Weights of a small GPT-style language model, trained from scratch on English Wikipedia: LayerNorm before each block, a variant of Muon for these matrices.
MLP neurons of a small language model. Each row is named by its layer, matrix (down: output weights) and neuron, and shows model dimensions 80-335. Each number is 128 + 24 x the weight over its row's rms, rounded and kept within 0 to 255. Numbers have three digits each.
After each neuron's rows, "fires before" lists the tokens most often just after its 100 highest values on Wikipedia text that the model never trained on.

L4.down1231:127101122134149111124106113149124126117181098171133065157083149105104108144090073091131125129075149170102111127099110128116118150164108131108129141123115096135117147117150136123158136116108130158108100097125134172103175144127107137129104112100130089070132146133094115163119151146068091146121153103109166150146139119104116123157083079146099112148134109124118136144171131114186170131105143181156110092160106110154135110109120132130070138162066139151143105137106156189088173101135084114100118109083146118116151091190126175141139130104114143123146085144115116113138141138126143098113110136159103143115142115088148137117169152115143162147141145110132102132135098132109120160116113138093147156122140103133105162155089164094137165087156150156158137132112167132181154099131165
fires before: "1", "9", "2", " "

L3.down1269:101145186107118092140122080125149081110133148133144148103151118132143110162087159131130171131089147076109144137122112119115106137182118096133088121127116148122118138129131112133123115176141153118106131143148110134087131103092140099134133122118139124103123177139161093115112098151140133126142128146133124148094113124119117125110134100129145133104133152130164162115147117127163136140114098160114142144109126109131099151118137117166155113100121166114137114102133152152137121105121159152099140118115123135138083151110129126120074151110131108164089142097178089124126136126121168092122120091110159089117140121116159127097092118099124154121120138139128146143133153137104130120138137131132080135148125110127128120111123094075101136138160094149110128103128155126156172132124162
fires before: "1", " |", "2", "0", "5", ";"

L4.down615:106145135113122118140129136144144122189142120131123149140103137120132146142100138159114170113121151139135197104141115106125112137143154149088102123160134127138122124132089123129161098133094129109109052106119162095130117127116105121124134148140152179154134115154106099144118149111152100089156122135142131117106108123128097096157097111103092111120122111163082111094093097134114185122158154107109148133144134156150132128100125128141087137160164117119135131144188131093126116112112133157162169147113135109161157121128131073109130125126133125127107198144108100182112117115136117092122145147111107127115113154141137195135113115145101093130143102109132118118132147101112166161110121134091111133111114095133099124156169091122113156104148118130158134154137115150109097144090144
fires before: " ", "2", "1", "6", "4"

L4.down838:156148126124125114117112127103116137133098108143154144125101127115154174153158119140111144154136141174171128114080130146138134127136162154153077110139113104139132129107120087129167106135105096083108122169102162105120137105120145133102159128170088126125122145125119158171163137172133111093110116122181099114146107101126150153109150115140115153087121118131156114101125113106122123127151139102130158121100123101144156133105091127138143117158095147120142141130141118097099060116124151153076142106124123132120088121128127102114115129153141091100124108145131146116124100145090125136130103124092120169129148128143058136171128171194106132115120176084131113131148114122128119117127142122091109080140129106097122129138077091131142074157151172135123140125143136135131121121074138
fires before: " |", " ", ";", ".", "%", "0"

L4.down1322:105092139153154197151144123120119142107139153113134109140130110152150174150150152111124108109125131091183123154127115116137143101095094094142101131176124152126139167081165130164127148121098140094152160076143137106131128140128106126117141103163117142107162110138180118136095144169160192140166151133152146111164105126077131128137118114153111103130126146125199114153108092148157151146154150132142114132097141151134154166106138125144101176087134142154107174133147165186097138138138119168167201138100153154155142157121142108113173133139103125145156107149117117079127130137143155119134174146132168158149113113143117101111151110109147124147168087124090155150126110096105163128123128104096147155130123104158142138131108107126174115160067118120131119089163143148113094105128164
fires before: "2", "1", "4"

L4.down2014:121091106102106115127115138099123189159057137143063134133163137169080088103100120175128143136131163145152133133155108123127102116161120114161141108136140127094133158121171105131086084147119114090136140121122145133162152135105142151145168165094122119150111125156112150123136165179141135117141149130143136106105104107096156136157110154147098124143150110135148102139141115101122094153124130149126157156125114160134096113114145128107114129129107101153161121148170117137127163137118122181096146101111110143114110076140154131159114144177149095119119138102156105118143126127128132147132108068157143157156119103134120157142131128139149088142144082119123138094152124204123096105154143101118143180173117141113128103160114149152113115133128106088135110141136111120123092142175092
fires before: " |", "1", ".", "8", "2", "4"

L4.down267:135178138107123148143144085109086116125130142130137093103128139121128123156107133176132165143138117136129186125116144107119150144139131153128160140166150103113126116139173133161095100093134129144160132134134156132133156091144141128132139109128121123127152174162117135164138161169174153098134114134140114114127153127105110122161151107130132149154129161177083110130162113078101128131120072119158145146135131128138119160074113111124125125125142109138149115112096109105160139145115117135176097102142126103127109166159108125130177108115156096137108098122117089111128134142132108088195119138155149104117118161134162158165129112130130137096117090105109153169157115130127156192130142118121141114109122112109124120112122128143102099113110129139116085152131080112156117123155161
fires before: " ", "1", "4"

L4.down1148:175128104115100172111146152120142139145112104148129191119189185115100128071129116113132152137071135134145110140130145145167133135149177090156122106130098122088090136135148135118124146169139107149133150121134188113150155199130129131167103115150133119144073137145109139118128146106148176129139142130128127129160113159126146111126128143131124098125124117088135132093101104139158121105156159138137106094154128136121110142141107138168151140130090136125128103120119160142173152147135179152130124095153147164103148096105146090150106107128126125138085158099149114139163119122106099134164109158117141120098086147117131114089114148143106142153105131093080131106091141133161159113149140082142134152121099111140188110171137120123104136114109081121141172118119153121126129124122152
fires before: " ", " (", "1", "0", "first", "2"

L4.down1566:137092130151134082114120154101139079179142124125111098109107137105154126122138109179103119117132134137112139155134113128148152141111118108150133127125132177147121112100134100126116066127123122155122110106175185133115135121145150107094102115149125151185139121122119172128099118114104109108108136137119119118151090110157115140143116124162145170151135164168141154083159146125118151155100072132124132171148166151113144171104150107117130122140107141145161150101127126167121115091120143118120134100157100118143139142133117152148138116145132124169137172163137130112148114134132113107101098138152147136136116119110139149110112135120104156140121095114143148145085142153110171154168109115123110130114095154139129113167092144132130144130166108138068122112141115133091072107127094
fires before: " ", "9", "8", "3", "0"

L4.down1281:150142136117074130130102125159138093141094162168154137129133130103127143134119097163096126104154149138149139102125119156113102144133109133184139119174118134059138113108152137109124133095095104114181130127177113107101117124157121149110171081133089095120132140102081127108110182110167122124135123150124133087109127083174138130122123176154144141155107173112091143149116170077133106147113100113115139155123105135120098174110112157151140125148122140104117146078085129123152141136117107152186156112095122117136106151124130116137126077080175135124137161205129145092122141137157152109145114142104157114126133128169108162175130154120090123143108159082106114099139146121130118093114129074115155126163113158121137112108094110127140093124116176143136126138093126136126149160151161
fires before: " |", ";", " season"

L3.down414:096119109119168118124138112130137101147104116142161095175105112149104176125163139104073149145106144146120116160130136121127117140124099111129126163114109127082104143094096123159121136123125169133129134106131142155173125158150150144122104155153166103165128165098160148123116129120104137090103181136095168108141082117088156108133161130127111128089122113108108121062133113144148146120168129139158121138151151137154137091113094121134100137111112100140142112126142129114191106180131111118153114110125149096145125123140127097149113130152142117122095119132131138135123152153100118107101141090136163105128108143090090130140125150133134147159115104116149192123074130115135189147174124110153150105134139142147159143142116122095132161118109118153154141135094121089121142136138111
fires before: " ", " Conn", " Ottawa", "2"

L3.down2146:123129157168090151106148153081128099110150119128106064158086149146149151103159096164132129115124113122080159074133094157110159148092075141127137121160116150122170134152118116159150111119137159168195129111141106081138138097106124154129139111128117109138138104149129141116102113124138121160131145104089125141131088162108071146098096108125150166116159161092149095137126143120112137128117173114077162120097127156122114129145112154174116139118133111102148127136093085141107107159115170163148147106100104125148144125130141093080144171133120118107094121148130145152132128154162157169132119114123135142148132116098179091178125139137144156145126140137170134163103131098145104142164105128154103097166165111108178132132138099181131132117089112118120119114142093071103124100135123
fires before: "1", "9", "2", "3", "8"

L3.down625:135150122147131074085107127160131084101125164106117166135129153175089143157134129128125131139142146132113129079172099112101136150171149141151123159105115146151121144121154134123098133093148122104119121097120114094145167121136100168117121154108158126084123129144155166145130118122134129162168059145122107136122118116122079099111137130089168160135118154141111117139097164144109201131138132123119107131107145110123135124112145183096135078109098113125113116144118146162126157158131123104130089140122126143099120116189096136123121141109122128046124115147163117135127073116137100176113122116170107105089133110108120085144098145113129149145106096140070148099084111119140129100093144144128100102138093109119102069129133090167127096114128127132098091133130111133158105095157152
fires before: ":", "0", " ", "8", "-", "7"

L3.down544:157139113133126125121098097118136107177118143153127116151138153115131102127100139155166111139094167125139169181088166123122148120095128128108119132144127164106083106126133133170114119091088093168097118146104135091111153159142132110148107147132129095170149076128124118119159096164148119152108127169116107172106107134107146126125147094130143127115127064139120179084128100144100143143144148109127148170106132129144112138129157102123103146139121115121077123102111141129113078126085124147112143154120146157097160133115127110128148126167127100149155100126106103132110113121049177119132166144166158128115108134154122151120175127084131118119109151145120120136135170148114150140096091126088126114143130153130094156112132085115167102169152107155151143180147159111128127180132117
fires before: " ", "2", "0", "1", "6"

L4.down2042:142100135146119176121107136120166159096098138100119128146149147150136136126132129114152070144086116104120113118117118144126121142118107084152141092107179134137130119164144116122173160118135146137153129130123138144162129107141165075073147119085136128124152129111128088166137109130102122119135135072105138144109121146150113086166108119136146134127117092154156147142157143139086152140140158123114133087141112137145140112117144109123094116112101145102139137119099130121133133086111114135132157123103119107146198156164121095143120116169112128103157161133114088123111144078125135110109153119159135124152118114160135122128095108092132153096118147130099092161163076184106118108173157143097127130161123110105132144140132131129107116108134097126130128125160127097116102107207141
fires before: " ", "0", "2", " |", " the"

L3.down1553:142097135152125123138137126124148164126108126119119139151099125130118136134075110113121117106136132109114143146151126114170095123078135179125084101132127140140131069110120148089131109114139103095163117099096088150159130177109120102103166156112108105147122133122110097156178106161123107131149121140104157150128151157095151103124109137142137128185150152157167072128137123133172157110123141085097185142082121162124116110156135136083141130145138121155092127124122141137136163149132149153096114172161105134091157139109134112142130128122097142137122174099093103092121130102101145132114103137164099114111153141080156182115124094124141163125127097090147151160148109137119134098128133147197128164114092092101077112176090104121103125146073142154124113100110133112108096126144179
fires before: " |", " |\n", " (", ",", " ", "l"

L3.down2021:118112085118105141107120140106133124123147148111167143123115108122117125154100107162105175114088109118102113135134118136124083094104118091140129102132149120120141117137145137143109134171126134131115134166128148092166126113069116120113104164143118109144077156123106107122111110136087111127146107167139131111110121124121100117125185115097086110134120129170141114149143165129129160140125150133088096113123098095138130142107105134173163124122116104136146142103131116118108165118094123156135106137105127122149149129110134119092117161090117102070095142176182096141139161144164177154145119140108126130143120075137111144159130112106154114138167111090107091119155109120169140135107146140116146124140147089105132121110117154115149110131118112143123120129122129171134149149155129
fires before: " ", " |", " Conn", " Anthony", "1"

L4.down336:133175121091129168171139158113139143116125129169157106104133140139168126102119141148102148098172132145145135114123160129106116104130112136091136128122169119087148125157132115103119154133114121163114079143111138110160117111142123146154131138116134150122170132118121116146145126164108163101127132152142147151142119072120117130114100113178137123158106087096120104117099154123154187144094182121114110164120125116126109118116142154123143136171098116136094162114112134126152099186144139126106113112150128114110116128108141138081118085169090137144129136119142155100114155110115130145111152125102125138112125093120096144112119190146132133098094158095120153121163131094109125105098149111127141126127128191121132121085131130128103162105206117129145134115148098146141105127095154
fires before: "0", "2", "1", " |"

L4.down2216:140106145146109170173099131139111151148099077104142113085146110150111097135167131134095125119160143145145134121106143136127083141109114124108160158156154105141081122120114131136140063112140118143160113126116146140115146108070121135119103125102136154104123140140150146101132111117130122136103140108067127119136130136074148144135095148100152168130119131130120164176130122114157140115102145104121116142164152079135149119117104157137097134147139145119104152135123063131151149130179126140151133122132203146077145106107103127152147147136100118117115104112136119128178090188125140149121132142115133151148124154156102150130134101128162093140152148111107164129088109151136118124169086147119110118125134137174132132118132149130137100101140093070125116203063109081118164128083148
fires before: "1", "0", "2"

L3.down407:142122156144121152106155144123085103093117124184137173125109086184130128080137122119147119124125134155147121130126091139110093132138101124147111141111115098148097106125144166172141144114070133159127097094142162137132130054145143123124124081119130168111144151124115146141126121144108106110144107125123128127117135123117156159094100090150145140129136128122116162113050139127103134148122138064100113149126102112114105154117141106127110093115123118113138198173123066165129118126116141093092141105145144162100125137122147085087142121156083156145140152115072133142156139092104136135177151123122090139110122115131109139145080082112097132161136152194106137126139085104098118112121125125091121105155161147165120106101096120118141129114143138151145117125140091139103156146120136
fires before: "2", " ", "1", "0", "5"

L3.down295:167141154100146109118097135130141135137137118151163119115125131137087111147143146143085099128142128125125111141120165138129162093130135126106150130113131141101099119133162077181095104098116109154115133124151106164138091147159187129149147125129166103171117143149115081181148114126153117174136102122095123126167090165148123130082108114081112156124114110085128137090158132137103106119130102082119113085109116144127156128103136127120093093125079126174114139113145118156083101119091101132098091158150126120119118140145116122166124118083152144155132119179148110131153139122146094120115169133113150104100120152148081128157146107133141182128117094099157119131124162146124120120084158100111136105144165111197145158113162127107124138107090135099144162106086127140184150084152114
fires before: " |", ":", "===", " |\n", "-"

L3.down473:135080089172123150106126105156115087162140141136124147128113106176169109146107134125145105078128127112112120131103115124129098096157158115119186119137126166164135142126141113126117131125122140136161118132145140146140132100136123161112124097098117118142144165084104147119162164165109174071109121156165094109113120152120106132153148178150148108153133127135131121126117074123121118163151112146074121138097141135128116131103137139152078130128121102186108117088139139149115107158111109139110140126128144134142149113164173145097164127101134124122131135150150132136137105090176126127114147126145102117130087136161132148109133156139137090112130127178121133138125175130100113145143169152092126120120124139094140108116130161117095122151149140136134125174111132141081136124109107
fires before: " |", "2", "0", "1", ";", " season"

L4.down579:157131145173151126126116122131080117152145139129120121074122131077146132146158161106085124111106111147133105134122171149149145125100136115131164119134155125141087135128128083166152131093125156137156130121152150127119109160096082129134164120161145111126124137131103113132116110152126114121167126084145109129155100136121126098111101145157112121159086123098134092091136124108151169092156154109111116133130116115128138163144132104146098124097117174110118135153127092141148102145082099130158095072097130130110120115145109141099116111111123121127179152116226131128134183094111127154104139116142093103107154110120118148133111156146078111170141162146134118133128120116125127125158158147092162133116138138150127099159123091129152135110126130163127119118119127092173103123159106
fires before: " |", ".", ":", "–", ";", ","

L3.down1202:160088129137112146170163111135188132151121143144117129151113140165156140133129131097127086146130129124146106076076150146123072139094130123086129103110133088193127099146117124170147118174092118161159108108146126131148156113130147120164118068104128136107144145119109079102137134154144129113129115111103137114126108156111173113139122078157157135092143122087133109135117102157132114155123114133147110138108117105126136181116116161094144160101152125106108166108121170164117132141103123074092130192157151124150154115130166096131133133151098150163116149086101147109145148131091156134130108151085125078131150138132118114103130144104134133129144127091103099119109102119153149142123122129149124120085162131169133146124184135122111127122102115134103126129080154120136137128157117
fires before: " |", "1", "2", "3", ")\n", " |\n"

L3.down1433:091142148121088129096105167113149156138118119147141115130170163109089160144141100124113126122138152163173111082110151092082112142099176168101109108108128133144166148123124154108131158123123160145174134164161131145109158045147127143141109101106132142134108118133143137071091133110114104132135100174101135113149159139130092127135116122136099141125141143131171091154097100142102125086116168121091143117133121124081102181122133144140107156137159101094129112100107083126168130145161156163161154164097095144107148152134198187162131130150150124127118112129190118128127153076138121112158158138166143138154099121144118112125153123147132149151093156120123118087158074145116105136106138110116173130130155171108143117137109119132155132121164142145178138150141140149167157126111071
fires before: "0", ":", ";", "3", " |", "4"

L4.down142:140122144128178182128109114157125202122129131139108111156153173162098135137150116114125140154163136108133116131130126141092117113113116142166128115143158127119143085113147095139071095147131129133118141152143112126106127140139115121149171143094155124125119200177178116116126091127109114131120122138129136122143140145102137132099098173152117133124135098090136129110140090129114120113153082145096120127100104099183176117198120114164136111146153128133144109144142124143133125143135145134093155116158133163058123146124107142149129168122129134144119138128146112135189118084120145148153135171113124128134150101112095129129152100143137187141112129157124127131105102109110124152184101127142158108133110151108143153103165098110143145145140115123106110150112140124169133152110111
fires before: ".", "–", " |", " |\n", ",", "z"

L4.down1922:098146113104116137141123163154138117149142114140119125119110134137154097082130131142123137129090135137147194134099146125139117077109113099123144136131136156116124121102120160135128129117097113141157094128143151093122104151137149097110112135120136141175132164145094103096106133121153104125163104123152144130158117140106154147113086085098154141150130148138135152137122148105133164157142133176104128136129124126109106135149149109137145134100154132109121148155141123141117088142136151165139141139114164171119111111088101131136116118149122171118134157112125111156118165120111128154141161095143138110113136151094165156161062128121129105114150135147089124119129159134130138159120128093108111133097124098133141119127178106120171098113151109089106120179102136101148095150141174
fires before: " ", " the", " a", "6"

L3.down576:128135141150171186137118114137132145131188113145133150122129131133107101118192098089130128140108158132195150095137122125100141127146102149148127145107130101147120094101108170150129104083114149123137090155168143138118118107128115123166140123090126128079145141159138121143139167160082096187138108155135154139157155136117135130119141097134097112133106102112128133135111121082120102138147122150100130129132153131100137105139119160172102138104119121132101155131179083106117154160173126157151130124120127137157150145145183114105159101149104173185146091092100089142141180138135126111114150116142103130096121123121129070158161101122169133120131144112122128198146116118125121146108085136136136181122097141133147144120120130122081120110117132143131131139125149130107139047147103
fires before: "1", "2", " |\n"

L3.down1670:149137096128145130091144161093105110106126148110165157172122100144108095091154126100148105159122109162104105110119165182132136119152154134113150100140109123152159096165103149098133126157123135114094126174123118119159162103116174173149119152110076146083110163159126113104110093131093121121123087115084125111116126145077121129164104153132117117105109126111122136155148149165117147123161142154113150136126137130157086098130138156138124102140110102115106112119129156135142162124117120158157123135140133121123139122136127132138153153140148126101120087150165122111074129159191127132161103121098077109088108109094098150122140118115164154152168129149138113085126074113136140153147125137125116119074131127139133136128164142158130137124146115145121090072137103109126145076134169
fires before: " ", " |\n", "1", " —"

L3.down1123:150147139155130117128129096107081129139141136153100164118110125143147100113178117115099175120147156099092123131106144102135132145143144083136088159116154131135132125100146150082148125159130174128109151141103160136102138104111139097120116127118140128159109159174120161102151140157113107114123134140146158115125157143085135100119121134102125136157103166139102144145127117150143146138110143170146110125128174114130132153093127157127138127121072183154170164140142130136141082115137134146098129104104142122085147096132128128107114148135108173139085177153141112111136151136150110123115117130161121127134135126146131127108120127095133157127103152074060107130104105129164135119144129114149074092108169148129123109136100157101160149146141125121114164146117123109135101141102142
fires before: " ", "born", "1"

L4.down1210:121133134105112095144167119150097091083086123089138121111159101130138137168103133143135146137165105142092137121140107042136107133134149147131160132133131121185162113084132119157114110100150107102128103160130144083160133114126125129139087123162153148130159142167124174089106160160154104086108125174149113087104121151104130107174149145139100127153107140129117101174092108098080120142118112132116130118152141117107101135127086132082176122146108133139138099119113137131146123125154122135138119120145112126168105143116095123120119154172104143163150113118143103190126105127114140096112153111143125134138109140167103133086147144134103117111141165095146115138153169163151124130174121137080124118143132095106132143109107134146105119125125169154149147101087152119066105113151114
fires before: " |", "0", ";", "1", "2"

L4.down2263:134156138114119152123123149116130131147131111145144149107126167147103100140127174151153144147151086142096158108135109158083072103149097130078122125123110149110106129144136146151126103098110139134154165143127119093121105120125113128171113151131135124142110092148135142121158068162110164119152138127134138119104070136143095122136111123068143133112083152113145110161120129102120105110092119153140117138132187136120124127103164128143148140130124106113127108167128121118173120133137104162130132097144122161112128131127129095118131095174144120111106122125138148124118155048176119138139173144133131177143136123086178136149097163158126144176139098128115100135131141107132151107108085111102143090171137113164155109139118125135111100108122120140132094164089046113103085139147124
fires before: "9", "8", "7"

L3.down1093:107161157170103128127128153140090153112126126167120148142130132115135125139134145116093136115146116161068145132120109112164090114132129090116080186095126132117138172145126111160123145126121107097128134142168146119106172086123149146154117121085128072113103127110107151094139112099136144153132084138140144140131105093111114184103140137135138156132141167099137108131160104144126104098118064149102156125140122098098159133162150103164120122092165143125157108144157081144103168163118124107112098119132135104125101179136158122147114119132164093126138161137168134146129134132164139123116095127122086141137104125126136114121127127160156153122172136138106142102143137090102144121086121121158098105168126104112159167142132125152126132147146081135101085097124106121156146118133136
fires before: "1", "2", "3", "6", "9", "8"

L3.down1110:065144130109134137137140107139119104156125106098134148123105120143161187151109120100167135090108135137149132139156102127148106144161152146107102105153126087126081126125134095110161105143150144126116127163154123103123109111108169125149128145123109137107170153105118084132104137114107131139128161115159116135170182146118131083116133153132170144151093122164094107138132140151186147150100125144136123156150184135149109144111123176110171103129152153087163139147114105110105115085128123154138114119102151154152129115150098154133081133103140142128145106122070133137088117083106162163151178126091113135129159119101137131162145123093133144100117127144107116143165082102130111166105132120137092132134151107120137146122126128101094103139140142090080105127162134128112137125134076
fires before: "5", "3", "2", "4", "1", "6"

L4.down1983:114165147134190204113155133159113100156151127160115164157132122151120109131154123132146134116077140107167120131142124148097114131125079155135117128122148096128108135104105110127131124088073146153109125090115122102155129122149150133175113124106134122138123143125139126161144148159111152187153092166129142121101163122116150123131138118132126116113155121099167089146109103094089123138123160162080156106113150128090104142156111128147131085108182135162096129143155091146104173131150128122130153126131146122195099129089173139097169127098075200145135108072060086100160144160157119163115144101150147132068132143138132105146156096163162154099134101132169120152145085136140136118105118097145167175102130157120139148149136128103126108131104109100149121130132131124120151087169089
fires before: " |\n", "2", "1", " |"

L3.down1844:125135156105120095149137159168168131112104127135118149166138102129114080097110132128113099092112139118149117105118099126162149107134133143108123127142160112156124144107098137108108109153101112130130079123153108121116163121133161083136094125121117124162136122141128138149135125100141153133105140151118140120117103135108118147132097142112164124126150152092153115134138112134168109125122079108090120092089165159107159092130126100123115143133125194149146139128091117147153120114127131162154139133117124138142154098127093171128092126114141163184077140141151131114133103095114092131140129136135138090147135097136159130137124133157138143130130100135176067088126134135136094113105188082155132111079184094162108124116131128114108131129153129151139096133118147073142149080169185
fires before: " |", " "

L3.down1920:119149124130154131125148152114168121112116113144088177112163139105114135146132172145148164113117122138132114080144127137156128130120121095142136094160136133149128120087136097109085122124138138103160156145175100145139110138078151143143103141123125108169132161149150110099069095109126123157147148137107112126139136139120123122147145098116180112130125111148125183110130084113124151173163136107142147099169181141133091108114094152112145144167126136092151180154136085129113057118110133147098147126118137112139109164130115147113120124128095126138157121109120160154134116126180119153139127106155161160123132135119125083129124153073093137087115112130132140131106134107127109155110130133170108150150140100156132147147113112123129120115117134122088098134113144113108136107125110
fires before: "2", "1", "5", "3", "4"

L3.down966:118194121134135127141140135094125096120129134098130127135091092144154108122120140117140122102096143115166146137138114134112113119151140070194121114099118154144149122139098145111101063138114135115129081132114123126147104069131101112178102117134102102079106163099116133116111104134127104097148115152134113156155143145159117171148082073134120114146124134126158126122101146168113094143117138153085128158124093125124172162134124159191107154135161133136119145213091123145156183111130136144129093141108137106117094114144138116141108116129104155103092122134102170108115157130151132167153103158172127125100151142120125153142134117122142136094130097160149128122102118118131143156100111160148136133125116158182154124094140141144097135117142131147154081105088162118180154142146174
fires before: "1", "9", "0", "2", "4"

L3.down2276:169132153095148170100142106155169161138135119121149073148112110116095136153105136137114146115107078135151110130164143094096136128114144134121150152147133161112079146095126162125104119111087147157100120110173127101103130139130143126104110118162155117129069132123180122122121105172165126151161141137146118129124118105155106134144113121171113144114150080131149120098138180164119149137141112139141121106082168129154094113132117070119134141126127110111144119113166092190113088148147127088115147116170146132117115115143103110118130162160090143118132106154097140086149058136071108138145095103169142132129135144136147152156135139160123087139097092128114138186118155142152185126110092103148099116091154090135184131129110116114117124117169112126161108112104094171165105174119118
fires before: " ", "2", "1", "3", " −"

L4.down1492:162129101112146145105157137140115121137136166131096129123142139140132122123119114149166152122161098124124209134174143169085153094142122069118135121119116107117143088146128148163117149111156127090153120145145150143106154121102117086141121158143166129099119140146134176119110117118142087120172107115149098114112107086107143094143099184112102133115156082169106081092099131133144133147130113146155133143130178180122140100121159134107119098117099178168120152146160099139169073138107129155100134161146142106104106156096118138080141100150136148126165124140161146117142093134174157135128127119098148135119142114069148136111072129139115176123092102114139134137127109133110110101146119126173150131062118118121139157092122115169119134089122118124116121124174080120152096083137107
fires before: "1", "0", "2", "4", "8", "9"

L3.down1539:142112132150125135122136127125125184168106136103123134123108160114139117110137129132132153163139179133146112083049154072154118120131137128133141119111123146153124079155125152131118114123097160131113170086126167066106131131111131147097113150123169157161136140097150141092066127169079121153136095126081134139087141094140142174113117145142131065130085063124141094131105139075155129100168172144144136166113112119124141118127122126130148094088124133088152117116127150106141154143132125088114174109154096135126142105141098153153123144126107130125173101134122162123074090057110131123129142136141117134093114133139146113152172147125119187121132162162127136118112109167127147105103090126149096139141158095159138140135127101116137125093154125114153120107119116134147119122086135
fires before: ",", " on", ".", " of", ".\n\n"

L3.down1743:149138128124120106116094091114088171110074116105118113134135129110105097106143156073127143145136140110151156137124143127113150141149112160153129139136150109144108150148162152126116135146084136155139138114144184170118108114087164148121100146105120134153088118131116169129095147091145134138146129139151105143148139121175130122144095107123139135136119171145123119116184110104102136112168122103093096131099146118113142152130164173108113135141082122142154137152114133134122128109128116141132152076176123130124113090137122122138138135158126184145126139115146101117132144144128125102126100103155143126145140140102162139089124154134127141150085114151085148148113128153135145135124122085128151126124114086127133139126136119099137158129119128129134156122132116093157062153102121
fires before: " ", " Count"

L3.down1736:122176135120122150116120135140126140086082122190110107132135150090109119091157132132127128111133105108137144112135141102139158148105116122151149120187138149114142156144172138139128145122123130168118110130097107104109123112117113180120112155121138134133141119111120107170169118108121109129149155146111105093175111101140130135153131167158116128142142089107090111161127131128159121119143120162131144151116170155092075101158137099152133121079132105134136135097144167132143132155129093130098146139119111112105140121151126119159140118131195115114139162097148135101137129141182143089164105180162113122118147114137113147126114115150079129079135137125124124156134123144117097149126138124120123105137108147160141112109096141145103137093107116139096161128112106096110098167113133
fires before: " |", ".", " |\n", "3", "0", "2"

L3.down397:124135091129103138084153133160110142150151128120116135082124122113153138150129140133129123122153123143147141148133085151146128143111138133122134132122105144092165149132125135109095101150090134095135131143138162098147069133113131103065131080108108140129119129133128122141112141112119117111120114102114101141092124122115113121118140120139204106149138152133166116166139064132143116125196150116128107082113073147166115135098077117113143102096132103133119112140106150133134090153104171135107151134139113136086124206138101177080105137100101125153131147124135114171091150137170129147147103148156077159113138134155123119125121151137086145087125115134094113136134160151112125127157136120117105143126142137137096113113143094087059154134093134113109107101140137121108199122106173
fires before: " ", " |", "0", "1", "2", "4"

L4.down148:115162167128128120153155181111127128127164113142104101104102129135126135082108135132141130154100140149151093180133126110082129136115075161092100082141158121129125153109147118164185127131125156136122159095124145163136076138090150107116099141102108171103164103107128115110100118189123117145091134102156151116130152152117178140110110110106160126110121127143116125076088134101165115141109127155127162130125133185110095136142111119118129139123153140105141153089124092142118134121109099112086149110136130121122148104101073128135121119105085093124145192120136133150125103123100072140174091170119121147091126175111150163095080095137146112105122114120121134094110135162126144095146133125152150076121136123109134109086151133125112120127093122147120075140153165115150130196126164
fires before: " |", " in", ",", "(s", " (", "."

L3.down1692:111094167121176111076155150128111111101089122145118138116165127130114149132130132113149127122132078144120103097134133173131101101189123160110136159126132115132078127130157128160129119091176109118099103153156146136111106142109117155129119151110108130110112132120104141141051121152123079162175081124174158088148180107103133113118113117113145138152110115164130147142116164090147102148122139158148149128083142097120103149099102127153156111158136138101106155140138139106158050111127162141096100123137113166128129139130140150111099099126093157147140114140147148141111117119113100150190094195149101173118158123089148087140138151107152098110155133123079138135123127109110118111126111123131119124129099103145133097121138110115127137130148131136134129138090123127153118088133111
fires before: "2", "1", "6", "3"

L3.down396:159077104128131116107152109095117141142119098132124187121178153114163128105141145105162159126104117108197125128136108134150131128147104143084162116132106112111126150116137110094137129137115129143157126122112137112172124094120180111153118088111132096137096124128121130135125144146092092099109140141128112118133081135128117157116155122124100142138129168100159089172152085147106115138176138139117172148146107149149122121093145172124117120161109128155168104151132181112180095102112169153137123153173108099155118108106136156129150134140121115110094135146187107119150180093173098126120143142115123130103147132113163168125131110142138163096115128105106111133110158160106134153139165099094147120110152115156114109129129141096129139170166113137145156149106097111159151125083147
fires before: " ", " |", "0", "2", " Conn", "1"